{
  "num_hidden_layers": 15,
  "hidden_size": 576,
  "num_attention_heads": 7,
  "num_key_value_heads": 7,
  "head_dim": 64,
  "intermediate_size": 2304,
  "vocab_size": 11292,
  "hidden_act": "gelu",
  "norm": "rmsnorm",
  "norm_place": "post",
  "norm_eps": 1e-06,
  "positions": "learned",
  "qk_norm": false,
  "attn_scale": 0.125,
  "bias": "all",
  "tie_word_embeddings": true,
  "parallel_block": false,
  "extras": ["capped logits"],
  "init": "normal",
  "init_std_qkv": 0.0168,
  "init_std_o": 0.00306,
  "init_std_up": 0.0168,
  "init_std_down": 0.00306,
  "optimizer": "muon_variant",
  "learning_rate": 0.00428,
  "lr_mult_o": 2.0,
  "lr_mult_down": 1.5,
  "beta1": 0.9,
  "lr_head": 0.00553,
  "max_grad_norm": 1.0,
  "warmup_steps": 200,
  "schedule": "wsd",
  "decay_fraction": 0.737,
  "decay_shape": "linear",
  "final_lr_fraction": 0.0,
  "batch_tokens": [65536, 131072, 196608],
  "max_seq_len": 512,
  "doc_mask": false,
  "train_tokens": 494900000,
  "max_steps": 4079,
  "dataset": "wikipedia_en"
}
MLP neurons of a small language model. Each row is named by its layer, matrix (up: input weights; down: output weights) and neuron, and shows model dimensions 336-527. Each number is 128 + 32 x the weight over its row's rms, rounded and kept within 0 to 255. Numbers have three digits each.
After each neuron's rows, "fires in" lists the words (lower case) most often at its 100 highest values on Wikipedia text that the model never trained on.

L11.up934:120105181157085137122151148094142121176127145154149086150147138157147172127146131182099163153159121119133093134128154126147164132107151078095090047195105187114160138184153136155097141143143108156168062102114150088087124174112092131155106137129064154109135090159114134156112101076167057101120152172107090101162104132118144094109121058142191123098152099127150076174097159145180144062101122127126096155035172133145096105140143112125147151139082122125152109189195152150178097075135103160156097136130093111085093131140155070182120154191104114127171158168150101149095171133150130155
L11.down934:128107079127171106160169112125100107110126098145092183151172131087141107120109109156097173062151170086151134160134137083130112104121094115141029121133060133171087098128168199100091098118164097096119152123158089098085129146142068180129096204097140115135136113118058125103142167098114128110119160090102097146112135098128191105074154150132145162095115088155136127084090126159114120104052245145171071101165095117176098194162125119146200182137095143178094102139111067123121167097152115153097112109161149088083195166140080129179173164119129169163135082181085088148152084169166125164
fires in: "that", "and", "while", "saying", "as"

L11.up1933:148102110122097163092207119100134118109147125135130119217171107128100151093119091133140161111133091131087058211106105164123114142139122078129096184221114132170132118116103099097062137090103093188157192109116127070084130144188096113108078141151101122073135146141054065097083168127141137109107141128186140156125151142115072113142200128148141099160141122167116108159122113113106096052130167103138127143085128165147137115133118109102148122099161139176113134128152142127121122174132094130186100193095106090114153071085068086164150122096147109137146148129140177138144109135147060149
L11.down1933:093162165171089148115113110108123105142129097158112105149048188133093154123080121108164110127146128172171144192106113171128152094129076115103138119121131160153141128097093172111086091123074145118168131139081132192089108135168102162138050033126116106092128177147107146115126116141124125167145076074110175129125124137074111103089106123201177126101127105102104102134139093049169090109125138121118076114079080129113084123064099131106138141121157143135129161097161145107161104182140127172076098085141135103150167105129104074157087083054120117142150142109166142153150076186128076138
fires in: "but", "that", "and", "as", "however"

L11.up600:168109171063102109148103038110125144118141105144124163167144113127115095125085117132086117142103096130081090126116141113182098109150170111080118076131126153121125119137144125185112165091132182067167158157136161096138125115149128130109096145136094183131213166090130112105153122121119133134142082093163138110142135133150104145116147117162098067153132114148160124080101127135094108140096151105140136158074163145113152090196183105074094044147128063143063120149172135100160163172146126112122083153130105122167131172102103124181127176119077136130084089123105123086084116129176115113
L11.down600:159081075090158059120122170084141132194135127126095127153161138147159218113114127141154120086132124144104198142119123075126165132078102178036151102166166038181136147139099153157091133141118172166140089183175144114131151090167129141137125147108144136117130143086126090182044160206114149103087121153108083134144155083152076181120095074139152129124132097136143098100090081158137129148107230133106189149152118145120103168079124143115137116141151150172103109147078089105133141129093124137090154103130147133081171106127170084110086109140133117135148163090146117183067115198127128094
fires in: "to"

L8.up981:137121092190146040135133077154173157113142127120168168116122131169105148128124149192127147050085125155136114134121212143116138112099101104103090080211071130172091126126164122103133103138200117124125159140136142159156084078117064143114141140105115181144151106078123148167148116106096158074132141118144129133138123169146142118166186140142045130105177134189153145135138096110081078059125109130160121131099090072157111137099107167173169096139157131084124143144200123093078169185102162094118114159122142092100123142141161181113125152056088142140108171142121093148032119109151115145
L8.down981:091143133110130115090105129174114131117177205157109109121102124075137130148124127138189055140155172110103123129099132146169182153105145172127136093136170108127146099136160125183174149116094156166124151163160071143192178049142208117139121099141120085108137153165086162146080113132158148110111100108119087086107108139150109136115090107090135135169161069104115091093109099101087086126134188075113127139138136121083174168219114106142117135115070154135161118117119204111086130095138172136140127159140106151179185202131137132105112118130097116101116139048137146132091161174105148072
fires in: "and", "to", "km"

L11.up148:078171083080119178132117163124081130111117192138117124164147153129156120137089107122150152147124117129182162167115149111159142094136148067161114094077123130064081073135153154163090026147090147127126160140140137160107142168137108145114156118086096151131116122141163169168170099095076141070158187122104063124112061171156127119138153150074108157138136090150124161158144161160124134136117157078086124170096197140160119128152065154175075109147128115148109114147114109165148108159140111077200158138168118109097097152172133111177112091113207044108165091100157155134103135126154107128
L11.down148:136159120126129104146065118118131104176148143077141126117145093179151093160149183104154140165116073112122166135182107133134087125089049186121152182151152159130113133140171089120132059161127093105151060153149147195094154193120145129208093132105112152092141083160081182129150131141116042186127193146110177147153152143115158146089108175151118139209147152154122181109193076058130138118128101137145139049078113171181110139156067112130137170083077097179106060112091084137138099134107114142157123125197149205163180096104144176127145127098122109168202193144181145147157147162142130090
fires in: "a", "s", "another", "one"

L11.up1896:183078087128163099146098156130086110150143115136124077100159118123080135128139102179130087125126132166124105120133147110155131094142156087121130139199096110095154081163126125149160045169135157109108164069072186071171098159124185144114123094154101121141105153063121121111057108137145088077119096086146086106107118133185163188193109090116082082085116102113188111103159181159197098139170138156138114144100157172103171143134141117096142128115126116165128153135126136132115191153121097121178104207126079177065108129130093106144117116149103105142122148072171145119133148161115093107
L11.down1896:113158115143161101093109114110085233134145087113139146093084087107090176130142117119087101114143113070120147166106149142134119137120156173122159135140151154121119144072109134142101087148125158183017132090129126176132166138184146150130127134129128167167143174119156097103134128154185160183161207143031124115140149070092121156060081161064096136111120130121134127125145116110104081093149071114151081111159133097143165051144094098166128142100101199106123109184091113047110121046136129114086145041126160115138097130137110138148055099124122133139118112144129105180135119115150123163
fires in: "to", "san", "new"

L11.up1601:114154136148147134146065086121069085153112097089118180172147133137064139096135129134150165129111071189081124152087140116182151055117140145144131160138109135086129086126122133144170138096097145057135156102080102114111100178125116134091114097168134184114073132128105114138125141127130159098088133119137116172119151138086130114115168125155183119152104141125141106116068103158075096197067128135093101110129134199116127158079162152113144140166138163151178141075112122085101176103094083107123181097146127107138127165114081055107087113075161051096095199145105143146074093084118148130
L11.down1601:116097131112152166155113076175101098105078114126120124179112123098123112183125112128141177146133106050117116117118145100155106169156127122127142106086178148189126103103180134092135120121109164150118104144125122081142193134142152180062121103152173122143130095146131103047125149188168121150111127131071136141122114106138162143185110159100170161132131114142134167160091074125098104098111109147112124105140110123187117109150151095145069094149135186165108172177111110154098115131127091137095140125167091125059125088154061133153094156091121173163114193071123082093131125088141167142
fires in: "his", "her", "a"

L11.up1168:107150170196106074173111128105104128127105131152177121136145186158066162113124107128137110150127087195201100163106191170063103113137103118150104112086135087135091086178175098165131123164073083166102159133124143115137162153134054131126123149137060160063116149137080140170128128104109085126100145155156149182097076117170129192089129062039108122128131118134146089145134139241108088158135110121185125109196142171150119093127125143187092163154078126110101094148110096099149123146101118139135135115131089129135128155133107106172112140093119110104084181157176097138140131116207023062
L11.down1168:120153103172176090142094089107141096142181132129066110164122167159095082150101151079115110163115064066142088121115125179164101137125108118152139063133126151139080169090156173122096167122174118136118096112170154144184126098118192138096124137145167081158169088145094188156117098125084121075193172135157091144149143155109108127155103118075145073128099140105123159133174134186143185131113121176131174056107165156164134110108171132080181138070096131151104113134140080115141174072106097145147066058135111093101148158127136101165123098122120113113183173139176124109133100120156038086
fires in: "a"

L8.up1640:137146078113139148151142153057131161140096121159115087124121194086101094147167136127098093116177142081071123135131174119125101178134164164121136105128167120132113130113107090160189059096126156096128080148161133125160143121156188108136129119171147151140146097115102113118138103105194095165170113078136122156121067109145092128133146165108110173131055113136134148134114162153086130188113166067101081114089155102146181127190060126122086126142142108139086112080153086141146164110120134130145122145123126195161199115162109112140143127219103160164115154163117204110084128136098155184
L8.down1640:133105135093179144120119121168153105074125126111174100109230139182148116118092103134138137121160162160159144117133105091120187148146058108081135091129192143157113117156102111117083113125170144112161108146137152138079107119120106152165133105124144190182181105104139119122098049096151106114100138159141141185162058068054141099094167088135181145153115159156077160193138083146164104168159153105204147144115154135121133090105197116065148220123152131135102123196101141152119141114067094142101111138086125088144130097167138136126106156093122100163105126047127142124105061129118122122
fires in: "and", "as", "to", "on"

L11.up1987:157142089117143188145165109127138150136138105151149179104144170064091150158120103143150110140094111128101097144139131163154087135171093061074217143117142093096086133092129095059157128127107128128115158195099149077165146057148170113198084139076162133103042136133120118126115159020158092112112090129111123037087152192159143148131073102123131137175142181098156176084115087134098153097176143104144105103103224129200118132173170128154095144172119118151150068073116127087104133115156137167122128142161066163136141089103169104102129176084085066085054151176069141127072147143071110127
L11.down1987:115135222100085186135108118097116123102109140180171054129080109112150183094154104145127160110094116088171106149090057165101153133151094124101113149150163216101132123156172108120100092081134112109138057188124121158106104173141143090139101111163137128138116139148145085104157164207191102082117167141061124118142093105104136078089163104116082123187089160103112104157161189123130105147180100157128118170185121178156128108122186091117115195093086102138143110140123130172177129108112143149129099079143150188136098173085135156173138127132110109145100112091162128127126117152143142172
fires in: "on", "to"

L8.up12:126140079125126117128167141116110095150141164111118149094173133084213168148148134100141101158157099136117171103141155163158155135149153142120161101124188150099142154120104162121142120167140077156131088089138120082128142125147123076106063103080091175134120116107118107177067224148205122114157134112143133121198108138133129131158109151150183137163103149173142136131113124194094109155104103107142149135146193098174122131185124158124125132136120103132125123146109135160132168158133121133101111144093140089162217200088153124106127154126161169084143149172136255105035175147115123097
L8.down12:147152119129191068107165140111122091118123140099123157134130149142145113124176123120153099072137118182153145128157101103062079130170101137120087126099135136143074112037138128124167125098146123096084150068154081172174113182091104082040100138110131080154154147127128117155188131063085108067167170119064168130118122087101107068103158110136098149117124172137083106138068125113151145142138099062124100137206116167115175086120079113113137088192121118119098093129201137101100120116083164115087091070150156087067078060149135125150141136099172093171125113065054137113105190075119107131
fires in: "and", "as", "be", "been", "also"

L11.up1969:113177076141118113118107131125137137123130129071140144127160139175132185184161184132129128124012144093135086072178102107113118085178113139094114149097143134173119134116096083113107086102133165120139097184140114132105147121080137192083087188149072152187095130134141109147138130119125131089142111083119132153105046114093100120118072115147107161090126114127104146131120105127102093199151119162124148149103170100104157128102095074134094127118090122195137078100108127159094158103134170110120099087079146130123128145167151174125139179117102171101114142178142147101171160125114058145
L11.down1969:173078143169171125153126111149076139112134077167143171134170064133105106158138137205234103190161129167150101122122097182186153125161165112096159088086123137071165104082102142067144167131112105173070115121108091112188054134143100103094138082162132141216126121141176109083186110113109161155143177113110139108084112163138072158167129158164177137144143135143133145113107154135149142144140116124188156082090091091083116154060174173117156124146179109167115155140148146112116111145067104122128146171117111121135114156140100150096159119137126068162102169114159182161137110125048213113
fires in: "to", "and", "the"

L8.up2010:173171080106102112122091102107134139144122106107156081104078075082200141100079142093118103134171146138137122131069146131140127118148142141091145140126106143105151141107131161151121113195083134158086131075161034101125121162155117110143116112144087200103088162092172172136129076124148112123170126142093209078160142167092103120116106191129143143157211124067130137118107102178221106084166116109145098117137159170137137112137097104112172127084169111161122129190179091143159130133108099133155111184196067119118126133148065144153123131098125162126166115111167158131098114121129161132
L8.down2010:114123130121094174173149090163146171137142192082089177175114106157187155161147112124147095145092135160131144127140128118153133149186144122152158116089080081135104167117188076111185146088072110097166153149083163148156196133106105124083129112116096110071161143131138109093155114120164166188068112119133113088127048172166099174161132112116130153113105144162105099159169085131101139036147126160184126159129096146159127113128183159094177145110153130089049087121117141122103129146193134094149153144139120101155134152157144132109128031121115131179153108168166134173111132072117120099
fires in: "which", "that"

L11.up1132:172148160076119186112085091141129124141114160130095122139133131127133114130038162153179158070153143155099100145101070186128117106156107085080099141102160147092155156159113160109132066144102079137104144132097104158083098042097141158068141147083117213115106165128146149092126150183141094169148071133149144080157130127134062179143117129116079123084091116105107074136082125129169128092091101154099124104097170139145154070161165116114161078108172121110110051079109095110086122126121112077105139146056139105179148089152127097106144136085119106138181184111130097090137126087153136128
L11.down1132:107095147142161121113205137151075152090117111128114150171135073097113126094154162103138093092115155106148160126183104200105176148123182128155142181145093091130146164123162174191160139109119130189135121051123167096156111171100146103142131149096140101195121131102143156116121144101172133123145134088049132093195092108108194073135112090092098116138195120143139148128132061121088148135116190161120182118109121138139167112091117116108111152106121099130081162124143167168135133138123098179195134075142135116118085113094154109132103110158099112112101112147076140141183197120078134099
fires in: "which", "that", "who", "reaction"

L11.up567:058138152143188118133105108091095163150115181143157107054135181146104124128116093192141191070176134095144105101075101153150148142153141154132098135156061079117127199105130133122134128175105138093159137109087132177162138092064100132187137127125140147138141108078137139186114105108131145152152113194099081100146153123073139126143162073090148098117178102142158107148161146140147082149119140186150144183106184132081149138123100102124151126134134129125181123139127077038119123099186118089127078151112149119150140169160075111145174194084143145145138179070111108139155158055110153134
L11.down567:122123141183182158129177123168174036110105100127087098166143141098112143081172120083053144138153131105126076137127082136119092101105111133141064105105108121131094141172157129119126114166164090142113119137133163080143147143126125118169111118099162073097100078151137148109107128110140160118121164142118140085145122150112148178186105153127126174133128119176094061110119142141109109096139171083142140132110130111182113162148157111153135088136134140160119167154133130137118093116136141102134149168164125121131138136197106184098099139166121179057157052113113110061109152127157162088
fires in: "were", "all", "are", "with", "as", "while"